Part of a small language model's weights.
Size: width 320, MLP 832 SwiGLU, vocabulary 2602.
Architecture: RMSNorm before each block, no biases in attention or MLP, untied embeddings, normalized queries and keys.
MLP neurons of a small language model. Each row is named by its layer, matrix (down: output weights) and neuron, and shows model dimensions 112-239. Each number is 200 + 40 x the weight over its row's rms, rounded and kept within 0 to 999. A neuron's up and down rows have the sign that makes its largest values positive.
After each neuron's rows, "fires before" lists the tokens most often just after its 100 highest values on Wikipedia text that the model never trained on.

L9.down795,191,277,203,191,203,255,152,148,220,179,235,270,188,197,204,255,159,164,204,233,155,201,178,189,256,212,221,193,117,162,199,227,214,262,206,246,220,213,196,280,142,155,244,154,219,223,240,227,272,198,200,220,275,126,168,297,203,247,183,118,235,241,242,249,132,200,188,199,136,201,261,256,189,148,213,160,182,183,277,221,170,198,199,145,234,181,228,221,156,143,220,195,224,131,206,243,186,123,154,209,146,188,208,112,239,262,158,152,181,245,166,234,158,193,231,264,163,170,188,189,117,188,242,160,162,213,217,177
fires before: ":", " |", "ion", "==\n", ";", " of"

L7.down651,167,186,193,222,160,151,172,202,141,161,161,242,243,183,242,196,159,196,192,206,171,190,190,147,205,216,177,177,226,249,181,156,167,254,204,163,167,216,146,220,212,155,155,178,171,161,216,274,248,198,276,190,130,154,204,210,170,241,212,197,215,176,206,150,268,268,212,224,164,236,216,235,178,193,172,270,240,210,151,187,284,249,238,224,162,204,232,229,165,196,175,216,251,183,231,449,230,260,166,202,188,200,139,177,198,143,223,174,226,153,169,191,247,179,169,235,275,227,227,191,174,165,210,238,264,192,178,142
fires before: " |", " |\n", " been"

L6.down186,137,183,199,208,211,112,186,260,166,275,155,155,152,204,168,210,206,158,233,197,212,190,173,226,224,121,189,218,185,172,220,174,226,203,132,263,216,233,227,131,128,114,176,185,266,199,161,219,170,235,221,200,211,159,211,194,197,223,187,246,143,166,164,157,205,200,285,205,173,204,244,164,150,244,204,213,165,206,152,221,202,109,184,191,301,200,150,204,210,186,213,259,109,201,190,36,229,179,211,243,125,211,197,165,141,234,230,167,147,191,269,170,226,180,240,187,189,262,279,271,182,206,158,164,210,226,235,202
fires before: " |", ".", "',", "'"

L7.down267,148,174,235,218,211,198,175,207,175,233,198,194,235,159,218,227,144,166,146,167,210,219,211,182,232,157,149,139,219,164,167,194,177,210,194,161,273,187,196,161,127,165,222,238,206,243,178,214,233,243,197,174,272,152,220,259,220,205,144,172,278,197,167,144,240,225,333,200,190,192,133,219,215,194,167,217,245,230,93,253,197,155,213,197,134,147,158,254,219,235,186,153,194,227,146,352,232,222,209,130,241,265,202,234,248,211,183,137,173,172,195,224,214,158,201,235,193,179,208,225,146,175,89,276,265,202,222,161
fires before: ".", " |", "%", " |\n", "'"

L10.down556,242,145,232,134,257,264,231,175,213,179,88,187,184,202,194,195,207,200,231,201,206,156,216,193,182,220,201,238,255,202,187,198,191,172,205,224,205,273,214,188,159,168,150,286,148,218,221,233,220,183,223,242,164,201,196,267,165,107,179,185,215,237,170,201,182,166,168,179,171,202,132,229,213,243,167,242,206,182,229,198,164,214,195,119,180,201,166,206,126,178,90,275,131,204,194,97,178,206,269,231,171,136,248,241,193,156,165,233,167,207,187,206,226,185,171,182,217,272,176,258,172,177,168,117,186,208,249,163
fires before: " a", " the", " as", " to", " an", " known"

L9.down46,189,236,201,218,206,177,196,232,213,181,244,204,245,210,247,199,169,115,141,242,213,193,182,168,232,178,156,156,195,246,178,196,144,204,213,229,148,202,239,188,180,277,226,225,161,206,173,197,154,195,199,222,176,145,167,232,235,281,158,210,224,155,207,219,271,198,205,203,151,262,238,202,156,208,179,240,217,166,214,168,247,125,147,180,254,227,250,174,232,218,178,252,175,190,208,229,178,214,180,175,114,172,208,192,104,240,190,215,222,150,180,219,147,188,187,283,209,207,164,193,161,192,156,207,204,232,286,194
fires before: ".", " |", " |\n", "ished", "'", "′"

L11.down150,230,205,200,174,200,156,208,178,195,147,148,257,174,204,183,176,196,223,177,235,224,218,238,221,201,154,120,247,178,173,177,194,252,216,180,228,276,238,194,163,233,133,227,131,199,244,201,236,227,207,182,238,172,281,167,142,267,182,173,245,151,216,150,177,200,253,261,177,187,158,204,168,120,211,261,205,257,162,129,210,215,200,157,162,143,232,217,197,184,198,207,142,267,187,170,90,222,208,202,228,190,148,145,215,113,276,166,135,166,176,263,175,231,216,233,132,191,187,231,195,239,121,237,267,167,191,201,218
fires before: " with", " the", " to", "side", "ing"

L11.down341,263,202,214,198,152,171,205,200,207,174,257,217,218,181,121,149,166,140,232,192,225,194,131,159,226,221,214,205,157,249,247,239,187,214,161,214,193,176,195,229,237,272,122,269,178,219,222,107,209,178,198,202,161,146,187,241,149,208,180,216,176,211,268,243,237,216,203,190,203,237,169,315,159,116,171,128,134,194,93,195,212,230,180,226,193,217,213,222,173,191,263,217,222,174,251,55,131,94,224,160,197,240,180,192,207,226,266,220,198,173,199,179,182,185,206,149,143,85,190,173,85,172,226,186,224,156,215,295
fires before: ".", ",", " and", "–", " (", " in"

L6.down304,170,187,185,145,197,178,188,144,266,148,233,195,222,170,202,215,195,270,182,220,236,166,219,184,165,157,130,160,200,129,223,233,213,206,200,247,191,198,127,163,181,199,224,198,205,261,256,212,272,199,222,213,227,161,204,231,203,229,221,215,254,147,167,219,233,220,270,143,201,168,215,130,192,184,228,113,212,225,144,218,237,156,193,221,232,217,120,165,244,196,289,258,196,206,209,376,250,165,203,170,229,240,144,203,151,155,236,121,261,185,240,132,221,270,189,211,167,262,140,215,218,226,222,253,307,197,163,188
fires before: ".", " |", "°", " |\n", "'"

L10.down17,269,236,148,161,280,234,197,178,237,223,268,266,174,274,145,193,214,217,191,190,234,190,196,219,181,211,171,183,212,179,195,201,269,246,160,187,138,167,201,213,156,217,211,222,231,238,193,171,218,166,169,178,182,175,216,262,214,232,200,224,205,144,213,129,225,135,213,137,156,160,261,145,152,177,196,213,203,194,126,168,188,281,225,146,219,198,220,210,227,152,222,195,206,200,206,335,152,175,227,79,166,161,177,138,140,151,169,157,165,245,162,218,165,173,190,260,157,99,121,215,230,161,236,225,216,160,165,179
fires before: " ", "ion", "one", ":"

L7.down657,238,197,181,205,225,170,200,205,235,222,189,192,215,216,230,205,213,121,226,157,224,147,217,215,196,247,229,215,147,234,191,140,202,233,233,92,254,203,183,192,181,225,226,211,165,241,247,214,228,175,204,197,197,160,236,300,220,199,209,168,212,176,246,175,226,202,152,195,219,196,167,205,199,156,227,178,243,191,208,250,169,173,151,233,246,192,201,187,206,210,204,186,228,197,227,430,177,137,180,222,149,208,205,196,185,258,190,233,210,192,142,241,198,299,185,195,207,138,125,258,223,220,189,245,172,261,232,184
fires before: " |", "s", ")", "ite", " of", " |\n"

L13.down547,188,205,203,236,149,147,194,190,236,181,222,186,241,219,206,210,203,194,267,255,191,135,167,268,214,173,252,202,198,176,193,231,246,202,144,230,234,197,269,211,203,174,170,192,187,173,169,219,182,188,282,193,226,209,194,273,176,235,213,212,207,135,227,217,211,215,157,220,189,233,158,195,207,198,188,201,147,219,213,237,149,205,142,224,264,218,193,133,205,253,262,184,198,157,233,43,285,164,191,163,156,259,177,234,142,135,225,202,238,179,202,232,205,208,166,183,214,237,193,234,260,241,171,239,246,238,180,157
fires before: " |", ".", ":", "–", ","

L11.down614,231,226,188,131,183,194,184,172,183,202,243,233,138,213,114,207,175,216,137,227,189,205,144,186,213,200,134,251,207,198,226,208,237,215,217,193,261,249,205,147,179,248,253,242,202,203,197,84,239,125,221,166,197,222,165,218,177,254,169,232,191,195,136,148,191,246,201,188,147,231,194,263,199,184,273,191,267,199,163,233,211,168,179,174,201,250,213,112,180,188,190,220,186,225,226,135,193,229,98,154,198,159,139,239,183,216,147,171,197,178,227,233,175,211,220,158,304,249,218,222,180,215,142,179,259,175,234,152
fires before: " the", " to", " his", " as", " a"

L13.down764,240,235,178,191,197,192,265,248,262,206,173,219,207,262,227,269,210,150,188,260,116,251,179,198,215,299,157,185,261,190,203,192,263,197,205,247,224,211,217,146,211,161,218,176,287,170,244,246,228,190,171,140,193,231,214,164,159,162,179,123,171,190,215,217,227,170,189,197,153,179,212,200,116,166,162,224,164,226,200,205,227,233,136,281,301,218,270,192,192,205,186,181,217,221,197,132,152,245,246,233,330,224,200,133,255,148,132,210,218,189,187,280,220,210,205,231,191,198,218,198,180,109,213,160,183,128,216,192
fires before: " |", ",", ".", ")", " |\n", " and"

L13.down637,225,212,251,185,219,250,188,190,180,155,210,214,239,194,171,268,186,241,145,247,221,117,179,133,138,207,216,218,171,188,215,159,199,208,156,182,204,179,261,230,186,221,172,303,136,179,150,171,215,172,184,203,193,203,177,284,233,178,214,231,221,151,227,187,292,195,225,167,141,255,157,176,191,242,80,177,228,183,191,229,157,227,138,192,204,178,199,217,230,245,216,239,161,255,216,143,200,173,214,207,171,178,219,176,208,235,160,192,215,255,194,137,187,175,193,199,201,273,151,261,217,257,208,240,226,224,220,239
fires before: " as", " for", " by", " to", " in", " the"

L9.down443,230,179,193,202,209,217,275,193,188,143,159,257,163,188,150,256,226,214,174,226,185,156,186,216,134,212,164,209,249,237,151,233,220,177,225,210,223,194,180,158,229,177,177,185,183,199,229,173,202,194,196,216,159,236,193,229,200,212,205,209,196,207,206,254,160,184,248,199,159,277,188,156,180,156,141,175,116,221,169,218,258,216,138,243,167,227,194,246,135,178,251,133,157,201,193,87,208,228,305,161,205,154,204,162,166,181,132,194,251,214,243,180,229,220,177,134,150,184,134,221,143,239,214,164,168,178,269,221
fires before: ",", " in", ".", " from", " to", ".\n\n"

L5.down466,209,180,182,190,221,212,235,235,199,212,204,182,227,185,178,203,227,195,134,171,178,222,233,216,226,141,203,166,192,218,198,190,202,284,136,256,273,222,254,126,161,206,195,196,237,200,181,169,138,222,182,146,182,189,214,166,185,238,192,234,173,133,193,180,234,235,194,175,190,235,210,175,138,235,218,200,220,214,140,250,232,137,167,226,171,182,146,229,175,151,244,235,160,199,212,15,238,182,208,270,178,280,238,208,180,146,205,176,197,154,195,215,224,262,268,212,216,219,221,158,227,205,93,216,247,227,232,219
fires before: " |", "%", " (", "."

L9.down776,188,192,197,268,216,165,171,214,179,184,234,263,186,217,176,222,239,163,228,132,241,217,187,229,228,201,146,208,239,166,233,215,190,246,129,235,164,261,191,168,226,273,220,134,212,135,171,251,199,118,94,222,216,144,219,228,194,231,202,155,167,232,176,224,175,236,218,236,178,202,238,270,161,165,128,212,151,199,253,184,244,188,161,143,220,151,198,276,238,138,196,200,173,204,197,217,240,220,94,198,180,178,237,199,167,240,227,271,213,197,197,290,208,196,203,236,192,191,181,224,165,254,325,190,171,271,232,273
fires before: " |", "\n", ";", " (", ",", "0"

L7.down483,219,227,180,211,184,184,225,164,215,188,261,239,203,185,225,214,190,239,188,233,146,240,223,150,174,181,142,300,170,206,215,153,265,168,174,214,228,240,197,238,165,256,180,201,74,199,216,217,174,189,167,219,191,86,196,218,190,166,165,218,244,277,186,174,120,179,248,198,219,182,201,176,242,245,142,243,142,166,138,193,262,181,219,243,194,215,185,140,257,113,144,261,252,214,180,387,140,186,129,240,186,197,206,104,236,189,206,233,184,201,217,206,201,271,160,206,205,210,204,219,258,140,200,223,202,171,236,221
fires before: " |", ".", "ate", "7", " |\n"

L7.down302,160,238,217,218,171,190,207,199,144,185,162,205,221,163,191,273,224,144,111,265,197,253,202,206,178,168,151,216,231,212,159,179,257,171,193,178,175,171,161,203,195,210,140,217,237,198,173,137,237,174,244,250,184,175,252,258,262,228,231,201,251,252,181,216,245,168,184,233,207,173,190,171,184,210,127,238,210,248,109,146,175,220,208,209,207,242,217,216,184,179,208,205,147,215,305,248,206,186,321,101,180,200,257,194,186,205,208,199,276,189,198,190,268,166,231,154,230,83,178,248,202,198,167,156,246,199,230,230
fires before: ",", " and", ".", " in", "\n", ".\n\n"

L9.down14,218,187,174,180,200,226,220,161,195,180,150,228,177,213,176,213,227,204,145,152,236,174,217,286,203,225,242,192,161,146,156,197,211,204,180,251,156,162,242,180,168,224,254,223,242,206,155,155,240,180,184,239,207,193,256,171,190,167,212,219,260,134,159,186,193,107,212,208,214,250,199,222,136,204,218,177,273,213,201,230,204,203,163,245,233,193,221,236,175,249,192,173,252,238,203,45,135,223,251,128,175,165,266,192,110,192,133,224,241,201,190,237,275,184,190,216,171,204,131,244,249,235,241,216,166,225,208,191
fires before: ",", " to", " that"

L7.down180,274,196,217,250,236,272,261,216,126,209,185,195,201,234,160,281,220,204,185,265,164,263,241,181,173,221,225,125,111,208,231,204,218,239,227,145,169,151,208,247,195,172,182,244,192,238,215,185,185,189,208,207,125,213,226,225,162,210,200,146,186,226,190,239,219,197,141,261,207,191,275,223,267,240,181,233,233,267,186,222,224,188,143,196,222,219,266,203,233,194,233,156,214,213,211,207,174,190,167,161,229,161,218,132,201,174,149,114,203,215,193,215,242,139,208,186,221,193,231,224,164,206,211,182,215,209,217,231
fires before: "==\n", " a", " also", "ion", " ==\n"